From a checkpoint of a small transformer trained on Wikipedia: a variant of Muon for these matrices.
MLP neurons of a small language model. Each row is named by its layer, matrix (down: output weights) and neuron, and shows model dimensions 64-191. Each number is 50 + 15 x the weight over its row's rms, rounded and kept within 0 to 99. A neuron's up and down rows have the sign that makes its largest values positive.
After each neuron's rows, "fires before" lists the tokens most often just after its 100 highest values on Wikipedia text that the model never trained on.

L3.down240:58 29 24 51 32 38 49 46 60 30 51 47 46 57 48 85 57 49 37 29 55 28 33 62 32 29 39 52 58 64 67 72 54 40 43 48 58 54 78 43 37 44 56 55 47 50 63 56 46 49 45 41 37 42 66 15 46 54 22 26 64 36 47 62 51 15 65 65 34 39 38 41 55 50 54 57 34 61 49 39 67 53 45 53 77 65 53 46 64 61 40 69 65 30 68 39 28 52 30 36 28 65 55 61 35 25 75 55 60 25 28 39 80 35 51 41 65 51 34 61 49 65 40 54 52 66 43 53
fires before: " |", " F", " Label:"

L3.down290:53 54 40 44 58 47 43 63 32 44 59 35 61 20 51 48 42 49 65 88 54 35 49 15 68 33 47 38 45 31 47 48 54 60 57 17 53 56 55 61 44 49 50 40 59 53 39 69 54 22 20 42 59 50 60 50 48 79 44 57 58 29 38 55 41 57 30 48 25 30 39 54 52 17 71 33 63 14 55 53 69 50 48 39 30 68 46 53 45 65 34 24 47 39 55 50 50 33 11 54 49 67 57 51 48 67 43 71 36 48 40 41 47 52 47 40 84 43 42 52 32 52 26 39 49 42 50 19
fires before: "\n", " and", " who", ")", ".", " of"

L3.down100:38 57 54 40 61 56 58 29 78 54 62 37 68 47 53 48 50 36 64 52 54 39 36 58 50 53 56 30 56 33 78 52 67 23 57 82 41 62 59 30 44 78 64 55 11 30 46 49 39 73 56 47 89 30 50 50 34 21 48 62 57 60 57 34 48 35 37 54 42 65 63 43 54 45 35 45 47 01 48 79 35 38 45 43 62 53 52 35 27 75 37 36 61 67 22 53 35 32 54 71 40 64 17 35 66 35 53 39 48 87 43 53 70 48 31 32 65 48 47 46 49 41 65 51 60 56 48 51
fires before: "\n", "ult", " ", " ±", " Go"

L3.down247:41 47 48 51 59 30 37 52 48 55 54 70 70 39 44 40 46 43 70 59 34 55 51 61 74 22 48 48 44 37 55 31 18 61 52 35 29 49 57 72 49 44 53 12 20 59 49 68 48 38 67 69 18 49 43 24 65 40 45 50 79 27 39 29 28 52 61 43 43 56 58 51 56 27 44 63 50 66 11 52 56 57 66 41 31 29 38 38 58 75 37 70 33 67 49 53 49 38 71 54 59 59 62 45 41 44 32 37 54 70 37 90 45 82 49 50 45 69 41 71 48 65 49 55 42 69 55 23
fires before: "\n", "The", "In", "S", "C", "W"

L3.down704:57 38 60 67 57 36 41 41 50 52 35 66 52 30 48 47 53 53 59 89 66 41 67 23 54 42 59 49 36 68 53 61 36 61 35 51 51 31 61 26 81 68 75 62 56 35 44 71 52 50 38 50 49 56 51 72 73 93 51 58 46 36 29 53 45 70 61 61 64 48 30 61 39 50 40 74 56 21 39 45 26 60 28 40 40 49 62 43 47 35 20 43 55 64 37 48 82 59 64 57 37 71 26 73 43 44 62 60 20 49 66 61 41 65 58 91 63 51 47 04 51 61 36 69 61 49 52 62
fires before: "\n", "The", "-", "om", "|"

L3.down362:44 48 63 50 31 36 60 45 65 80 45 56 63 37 56 37 43 94 39 59 51 39 40 26 57 39 65 52 59 25 55 71 29 50 52 64 79 44 56 74 39 58 62 55 54 48 61 27 55 34 76 47 62 63 34 35 35 74 77 68 42 15 47 56 40 20 27 50 57 45 35 54 63 76 60 18 44 33 17 46 52 40 51 55 45 54 10 44 37 10 48 29 37 67 59 49 75 54 63 58 56 62 59 42 42 39 31 63 47 50 69 66 53 42 47 50 59 39 74 28 42 43 31 51 43 63 59 47
fires before: "\n", "The", "-", "C"

L3.down572:58 42 74 61 73 53 62 52 58 42 48 14 41 70 70 49 55 50 65 57 38 36 57 49 40 44 17 48 44 33 56 62 56 41 49 28 62 46 60 69 47 64 50 45 63 52 47 18 48 33 31 53 36 62 26 50 58 70 46 50 46 68 70 53 49 33 48 53 53 47 30 41 78 85 61 59 47 41 46 76 63 34 47 62 61 17 41 72 32 48 71 61 50 28 56 65 65 35 69 60 55 25 44 76 53 44 62 47 49 48 46 53 33 58 67 44 61 46 37 59 71 63 56 48 47 76 73 27
fires before: "|", " he", " she", " the", " they", "201"

L3.down487:44 26 46 40 48 35 50 77 98 46 34 63 47 70 56 38 43 56 60 59 46 66 52 69 40 18 70 71 62 55 20 57 70 69 14 50 76 33 77 53 11 41 49 70 49 50 41 84 40 37 38 59 70 52 50 70 63 52 75 36 33 62 47 45 61 29 38 74 54 42 50 37 45 60 47 65 37 49 45 54 16 46 75 51 47 67 52 38 28 36 31 52 68 29 70 59 39 40 57 50 63 58 51 59 68 57 46 44 69 62 56 23 33 50 70 49 59 53 15 67 42 52 25 47 16 33 58 76
fires before: " |", ":", "\n", "out"

L3.down154:78 42 41 71 17 43 77 41 37 61 53 46 51 46 44 71 39 57 41 31 33 60 47 27 56 28 38 54 43 58 56 72 61 50 73 55 43 40 40 20 54 34 50 39 66 37 55 30 81 35 38 58 36 34 71 48 41 74 66 51 58 57 30 75 42 29 57 78 54 70 50 32 54 35 30 81 47 49 53 35 23 42 56 18 60 39 73 72 46 55 30 54 21 40 41 76 72 59 83 69 69 51 69 54 36 24 50 48 68 57 52 47 33 46 54 65 50 13 30 54 56 83 27 69 55 59 36 52
fires before: " |", "%", "att", "rought"

L3.down264:83 36 47 63 26 49 70 16 43 72 37 33 60 38 49 57 79 53 36 68 60 39 59 24 34 48 68 40 46 51 36 46 21 48 51 38 55 48 37 53 34 65 46 50 31 50 75 59 55 62 62 64 30 74 65 38 53 59 42 50 64 64 51 41 52 54 31 51 39 46 37 42 31 60 16 29 94 71 30 61 45 58 47 30 47 36 45 54 51 91 58 39 54 42 80 38 80 64 62 49 82 41 52 45 57 58 42 80 41 41 41 53 52 79 20 78 54 33 35 20 53 75 68 44 46 71 45 50
fires before: "\n", "On", "In", " the", "19", "|"

L3.down256:40 56 33 35 67 39 45 45 71 34 41 17 84 34 36 49 48 57 46 58 55 72 66 63 21 63 60 47 37 55 53 55 44 45 46 56 54 58 60 73 23 52 48 41 40 46 49 80 40 81 43 36 62 50 45 48 60 52 52 58 64 37 61 46 51 50 44 40 50 85 42 38 64 13 41 29 38 89 46 47 36 73 56 62 40 58 70 71 62 61 23 46 31 56 49 43 42 60 46 66 88 56 56 40 59 53 52 24 22 44 59 56 75 48 44 53 43 49 43 60 60 71 54 66 53 27 49 62
fires before: "\n", "-", " He", " The", "|", " It"

L3.down237:46 32 52 51 62 42 74 19 42 42 36 51 46 44 40 58 39 69 60 45 67 43 26 72 34 47 23 54 69 72 68 83 40 31 37 30 56 50 42 54 58 47 49 72 82 73 63 31 50 59 44 38 83 56 39 53 47 86 54 47 61 30 30 56 68 48 52 49 52 71 37 67 53 52 56 52 39 42 39 67 24 54 24 38 49 53 78 51 75 23 37 76 49 67 66 43 59 67 53 30 59 70 30 42 50 50 22 38 35 57 50 45 35 75 38 47 54 19 58 30 66 53 59 37 47 23 33 57
fires before: "\n", "|", "-"

L3.down496:48 60 31 53 49 56 45 43 58 46 41 66 53 38 42 49 56 85 46 58 27 58 56 26 35 25 59 78 53 24 42 52 74 74 39 21 47 41 63 51 52 74 66 28 62 64 53 65 59 39 50 34 44 61 62 41 34 59 47 40 54 63 37 53 38 40 23 52 52 59 62 47 57 53 52 84 46 44 63 39 46 51 38 34 77 68 64 48 48 41 54 55 44 59 41 61 69 55 36 40 43 48 67 47 85 50 41 68 40 40 71 46 33 76 49 56 43 56 71 53 44 43 51 62 48 35 64 55
fires before: " ", "\n", " 1", " 2"

L3.down645:55 50 28 56 68 69 51 70 48 44 62 38 32 47 57 45 33 37 46 38 71 13 41 77 57 48 73 59 31 46 42 36 55 42 72 51 35 69 58 78 43 54 68 53 51 63 63 64 59 17 71 47 61 48 58 48 60 33 51 22 47 63 58 29 20 24 35 53 66 44 45 40 68 68 44 54 70 76 60 44 50 47 57 73 49 60 32 62 32 56 56 42 56 46 45 71 67 15 47 57 28 38 60 51 61 47 45 59 56 29 69 52 45 76 38 43 52 69 62 46 39 42 70 60 30 40 60 46
fires before: "\n", " He", " In", " The"

L3.down434:68 60 73 43 80 73 24 67 31 61 41 53 38 22 34 32 42 46 53 52 45 45 60 40 46 23 47 52 58 56 66 30 49 44 63 56 46 42 65 62 60 50 41 35 66 53 57 31 61 45 33 30 46 57 89 31 29 37 45 95 57 29 41 59 71 62 20 47 58 55 36 58 51 75 31 56 65 43 50 51 63 46 49 47 76 62 23 44 58 44 56 29 54 66 56 57 31 45 40 66 52 38 61 49 68 54 57 47 44 24 31 59 48 61 36 48 26 30 45 23 60 25 70 65 28 42 49 61
fires before: " |", " ", "\n", " 2"

L3.down518:61 51 62 50 51 64 19 12 44 65 43 82 38 73 81 58 40 55 41 54 66 47 60 71 40 95 52 71 47 52 47 41 47 51 49 35 58 65 43 52 40 78 47 39 64 37 32 40 56 48 32 62 32 54 38 57 34 43 52 49 76 48 66 38 39 67 77 51 42 50 24 32 86 78 74 49 56 46 51 62 59 55 74 69 44 65 19 49 50 58 42 44 62 71 55 22 66 58 37 62 30 60 25 61 32 47 65 88 32 37 33 31 51 71 49 55 49 36 67 51 46 34 68 63 37 70 56 27
fires before: "\n", "-"

L3.down388:60 64 38 43 48 79 64 37 47 43 39 58 44 32 38 59 62 44 51 11 51 66 37 40 61 41 42 57 51 32 51 27 87 88 32 46 39 33 46 59 68 54 43 27 41 42 45 50 51 48 41 53 44 45 51 41 65 47 65 42 65 52 24 69 58 74 52 23 48 35 63 58 51 36 83 69 56 44 11 53 52 50 44 66 37 52 41 34 42 59 47 36 56 64 35 79 78 49 50 72 42 51 43 61 41 42 34 66 33 27 65 55 17 41 31 50 79 36 31 74 31 61 65 55 45 42 60 48
fires before: "\n", "-", "On", "In", "S"

L3.down490:54 34 60 62 81 52 63 68 51 65 55 73 53 55 26 64 42 81 59 20 54 59 49 40 43 36 66 49 61 34 68 29 39 33 55 29 45 41 43 49 53 58 62 71 29 63 59 57 58 30 33 75 55 36 35 53 25 70 63 58 38 76 47 47 32 92 67 35 63 50 36 59 23 27 47 38 57 41 41 48 46 43 55 64 66 33 59 41 58 50 36 54 58 72 28 53 33 51 31 70 53 49 57 53 42 44 53 48 54 31 46 61 47 32 51 62 26 70 67 62 60 73 51 47 53 55 43 48
fires before: "\n"

L3.down85:31 76 13 41 38 47 51 43 55 75 44 68 23 50 70 57 69 42 26 65 69 48 50 49 62 68 21 42 68 42 61 24 30 48 52 55 45 59 32 42 57 45 54 58 15 31 61 66 52 46 48 44 18 72 74 56 37 44 53 72 57 58 49 67 41 55 34 24 47 78 41 26 66 73 57 69 62 42 67 51 50 18 39 31 40 32 41 71 25 50 51 26 43 25 41 62 62 35 45 46 48 53 35 40 73 59 72 36 87 58 55 59 78 67 68 39 36 61 49 53 38 36 85 34 18 68 58 36
fires before: " |", "\n", ",", ".7", ".1", ".6"

L3.down275:38 56 62 60 29 67 75 64 44 59 37 49 39 61 39 65 48 64 33 34 41 36 53 65 33 39 55 36 36 36 85 41 44 46 58 56 73 46 44 78 50 41 79 71 33 54 70 30 41 44 60 58 20 61 61 74 58 40 44 44 75 83 16 28 35 40 52 43 68 46 60 43 83 47 27 44 43 25 29 60 50 38 73 52 59 33 52 51 39 50 33 51 32 67 83 57 45 21 69 53 42 43 65 34 60 33 41 31 37 28 74 56 33 66 29 74 48 40 63 64 51 45 31 55 49 63 58 33
fires before: "\n"

L3.down253:32 60 29 19 66 54 69 37 46 16 67 49 58 40 53 43 33 32 70 06 32 18 54 31 62 35 61 75 22 45 33 49 52 44 64 53 66 79 54 74 47 55 64 32 24 50 40 54 60 44 62 53 54 43 67 72 52 54 45 58 68 62 56 32 33 50 57 58 48 60 58 33 76 48 39 61 30 54 61 16 43 49 42 55 49 68 31 36 46 40 49 70 66 49 36 55 59 50 77 38 42 43 49 58 99 48 45 52 20 62 76 68 32 69 59 82 38 37 29 79 68 27 58 53 53 65 65 36
fires before: " —;", " —", "\n", " ", "p"

L3.down97:63 54 75 28 48 42 42 56 38 45 49 33 59 56 51 55 25 76 63 83 29 53 17 67 35 60 41 44 46 47 67 49 83 42 64 44 68 57 24 49 72 26 55 65 40 43 70 42 78 78 20 40 62 24 50 26 48 44 49 46 55 42 30 29 54 69 55 37 46 56 43 48 51 42 57 48 67 32 41 58 39 69 53 38 61 46 51 49 64 50 71 18 66 28 32 74 62 31 24 35 56 36 61 25 68 51 38 40 70 84 44 58 49 60 47 49 48 46 57 50 54 70 46 57 73 55 56 69
fires before: "\n", "The", "In"

L3.down193:48 57 39 39 67 44 70 61 47 37 58 68 68 63 65 33 42 66 45 39 01 45 37 39 20 38 18 47 36 55 47 63 63 44 37 89 61 39 48 75 32 55 50 23 38 46 46 45 44 64 44 63 48 29 70 28 51 51 49 63 68 19 39 58 31 50 37 86 38 78 53 41 35 43 59 50 34 53 42 45 44 39 42 99 55 59 48 70 89 45 32 72 59 48 35 29 32 33 66 29 45 52 61 33 53 69 21 54 63 84 71 57 63 55 61 31 60 35 51 52 83 56 35 31 61 54 51 61
fires before: " |"

L3.down331:67 40 52 62 60 59 19 93 62 70 47 83 60 62 58 35 86 47 79 79 40 64 64 40 11 59 50 56 46 56 39 65 78 37 40 49 39 47 48 63 60 41 81 55 29 54 33 54 61 70 46 42 49 54 81 33 47 43 52 49 66 56 52 40 36 63 70 29 46 55 48 59 52 52 28 56 62 59 23 41 39 44 44 53 45 62 48 41 59 42 42 68 20 61 47 45 52 40 77 39 52 29 71 48 61 42 41 65 47 57 56 56 55 53 20 40 60 43 25 68 51 72 74 62 44 49 47 45
fires before: " |", " of", "%"

L3.down527:56 47 70 61 46 39 35 60 29 49 28 59 31 47 56 71 44 64 43 73 59 38 51 45 60 55 56 68 29 59 94 42 61 70 64 61 30 40 27 48 55 36 73 57 44 62 39 52 53 12 22 37 56 39 44 16 53 21 40 63 50 47 65 55 55 34 29 40 60 42 59 61 43 54 53 41 62 44 38 35 54 44 28 57 52 51 64 46 54 34 38 16 45 27 69 65 21 71 43 62 71 72 53 59 53 66 38 32 49 27 39 57 49 42 50 62 42 41 30 70 63 30 45 63 72 14 41 75
fires before: "\n", " %", " Votes", " "

L3.down436:46 35 48 38 56 52 38 67 44 63 55 35 53 52 54 35 25 41 76 46 39 39 17 48 21 78 70 53 46 74 17 71 58 48 65 31 71 53 57 61 54 75 43 64 46 55 59 55 67 34 35 53 38 64 52 15 67 77 15 75 22 32 29 57 73 64 54 68 39 78 40 46 58 56 55 73 75 91 54 76 78 66 67 50 51 63 32 59 41 42 42 58 36 33 60 57 46 83 42 37 65 57 40 37 59 69 69 69 36 50 31 75 37 35 69 47 61 26 29 52 67 71 79 37 30 21 71 46
fires before: " |", ":"

L3.down246:63 66 51 55 32 51 63 63 53 32 55 83 37 69 57 60 56 46 30 32 43 32 83 56 64 48 34 40 61 50 57 70 17 61 36 49 43 33 65 41 48 41 54 61 71 54 39 31 73 72 56 38 44 53 24 37 54 77 47 74 57 55 68 28 39 54 65 55 64 52 38 53 71 57 36 48 69 53 64 63 24 66 24 38 44 59 66 61 24 10 35 34 45 56 32 30 25 51 22 47 60 64 60 69 38 70 49 55 56 45 79 45 71 41 55 33 57 70 48 50 31 66 53 49 59 68 55 77
fires before: " |", "–3"

L3.down480:49 44 65 64 44 38 37 75 43 38 64 55 19 49 44 54 55 31 38 56 31 53 49 96 41 40 54 65 63 38 49 40 35 59 62 42 41 34 50 37 64 55 36 60 35 48 23 43 34 71 57 35 56 70 54 60 36 68 43 71 67 67 55 53 58 36 63 40 47 52 53 57 72 41 69 49 48 69 42 50 35 40 45 19 41 33 23 44 34 64 39 57 68 73 65 54 28 55 54 34 45 36 43 31 44 58 61 30 51 20 51 57 55 34 67 65 29 68 41 70 55 15 49 64 23 39 79 40
fires before: " |", ";"

L3.down702:63 64 66 59 66 59 52 61 51 50 59 51 38 28 41 53 43 44 46 52 60 52 63 60 54 41 70 56 44 46 55 54 41 64 60 43 55 57 84 61 48 32 64 87 38 58 55 82 46 34 36 58 50 35 54 66 35 57 47 41 53 60 37 77 81 52 34 69 59 41 42 34 33 39 39 55 49 39 01 56 77 65 57 64 54 41 91 48 23 41 40 06 66 69 31 40 53 48 44 54 77 72 36 29 53 34 55 46 61 68 48 27 37 51 71 51 52 34 52 58 58 45 32 40 43 69 41 45
fires before: "\n", "The", "In", "-"

L3.down260:42 49 37 58 56 51 80 61 38 37 58 00 44 77 65 66 29 34 53 68 16 49 24 67 60 55 65 65 36 59 47 49 45 46 60 45 45 65 59 56 48 34 53 64 53 66 41 49 36 47 51 47 24 18 59 44 42 48 38 67 27 35 36 32 43 34 49 82 36 56 41 73 55 41 40 19 55 69 61 54 62 39 64 51 49 35 41 46 49 49 77 68 49 59 43 42 62 16 53 46 46 34 40 41 69 24 48 40 73 56 73 65 48 30 29 37 47 39 60 53 83 70 49 50 45 46 53 63
fires before: "\n", "-"

L3.down439:53 43 46 30 51 42 63 55 29 42 73 75 72 04 56 16 36 36 53 44 68 49 61 63 52 49 56 26 74 64 84 39 59 36 72 19 32 45 45 43 31 24 60 31 20 46 43 51 67 49 63 60 50 55 76 57 57 61 66 50 43 37 50 17 68 40 39 27 16 67 36 72 41 55 54 51 61 41 49 56 55 49 44 74 59 62 30 58 42 56 37 35 38 32 34 57 46 29 60 39 39 37 41 44 42 70 64 55 65 17 74 43 55 90 46 49 55 55 30 73 42 47 25 43 40 51 52 65
fires before: " |", "%", "6", "oc"

L3.down738:55 51 37 52 65 71 80 73 57 37 78 58 51 36 59 25 30 52 57 65 62 49 34 59 54 26 56 38 19 61 79 39 42 72 42 57 45 64 56 71 32 69 71 36 30 69 33 76 60 42 42 41 67 43 87 65 44 43 80 39 48 64 27 48 23 70 30 49 58 48 51 53 25 73 51 40 58 79 63 66 15 58 73 31 64 52 57 53 40 32 09 51 38 39 52 73 62 51 87 42 32 38 50 53 72 53 24 56 76 53 58 31 32 45 41 41 51 64 45 39 57 58 32 55 36 52 56 40
fires before: "\n", " He", " The", ".", " In"

L3.down766:50 76 61 54 33 39 33 52 43 60 33 39 28 64 24 49 43 31 36 38 76 61 54 61 62 35 51 38 31 39 50 10 34 61 38 60 41 63 75 35 57 66 62 31 70 67 50 58 55 37 80 19 31 42 54 51 38 27 43 47 39 40 63 22 26 32 29 40 72 43 56 39 64 55 66 48 68 27 61 58 49 39 53 53 43 59 40 51 50 56 50 41 46 53 80 17 50 48 49 54 72 43 41 18 61 63 76 62 59 59 80 63 79 32 47 38 74 37 67 62 42 54 53 48 27 46 45 67
fires before: "\n"

L3.down576:70 60 71 45 35 46 40 24 53 54 22 35 72 52 62 49 46 29 65 99 41 51 34 52 62 48 42 38 67 75 65 59 53 58 67 48 48 50 45 47 50 71 33 59 41 66 45 49 44 41 54 24 55 64 43 77 61 23 23 31 37 60 25 59 28 62 57 56 49 64 53 44 22 58 42 45 45 16 59 52 37 59 35 40 31 71 56 36 52 47 51 44 34 58 44 22 70 57 60 48 52 41 54 25 76 39 61 25 69 47 38 66 47 27 66 75 58 48 39 67 58 56 42 31 35 90 60 69
fires before: "\n"

L3.down559:45 73 53 14 55 75 57 59 48 90 61 63 40 28 37 47 47 58 40 99 26 35 38 41 30 56 51 61 61 68 40 32 66 40 62 46 52 58 64 48 46 31 76 50 37 37 55 34 40 36 50 32 55 54 57 46 52 53 57 50 14 38 61 82 78 45 23 29 50 55 50 60 42 40 58 50 43 32 58 49 46 47 56 35 46 35 26 36 68 59 48 38 43 62 92 81 40 39 63 47 79 50 38 62 67 60 42 44 48 42 55 55 39 74 52 42 38 13 59 52 57 69 62 52 79 63 59 82
fires before: "\n", "==", " life", " ==", "==C"

L3.down373:68 67 63 51 84 27 37 55 42 99 56 82 27 19 15 54 67 37 70 76 44 57 36 62 44 45 47 47 71 45 68 73 55 45 32 64 55 29 45 31 39 39 49 55 46 46 67 73 42 41 38 33 84 46 61 53 58 70 36 39 49 23 28 75 53 67 53 59 42 65 31 60 48 49 62 68 59 67 52 27 53 53 62 61 44 15 53 49 56 62 55 50 74 65 39 51 41 45 20 57 48 41 38 45 54 53 55 45 64 62 17 50 45 32 04 46 45 50 77 65 62 54 40 40 70 61 59 44
fires before: " |", "m."

L3.down159:11 48 46 43 74 57 45 60 56 48 62 48 41 44 33 66 47 56 65 40 57 52 44 56 16 42 40 43 54 37 38 37 56 69 43 43 53 67 45 54 77 47 19 28 69 58 24 42 52 40 71 39 86 78 35 36 47 51 51 42 73 62 28 25 69 59 51 45 39 32 40 35 50 50 46 46 85 61 54 72 43 35 68 92 56 61 43 38 32 56 54 52 62 38 24 69 35 53 40 52 51 40 39 56 33 54 67 30 56 47 60 48 29 61 55 39 46 73 38 42 67 30 38 44 32 33 56 84
fires before: " |", "Z", " mm", ";"

L3.down278:37 73 52 75 66 72 64 52 68 46 38 56 30 54 56 45 46 50 48 99 63 11 67 70 66 69 42 55 60 56 58 73 33 39 75 52 44 48 33 29 57 47 49 38 06 50 47 49 47 46 69 61 11 52 37 48 73 33 37 67 63 36 77 37 30 66 34 23 99 45 37 52 47 30 49 44 41 35 47 62 21 70 52 67 38 60 70 76 63 56 72 62 63 44 48 57 75 41 57 57 45 47 43 58 63 37 48 44 43 29 57 77 46 57 47 43 51 53 28 62 60 37 50 46 53 75 41 34
fires before: " |", " 1;", " of", " in", " 0;"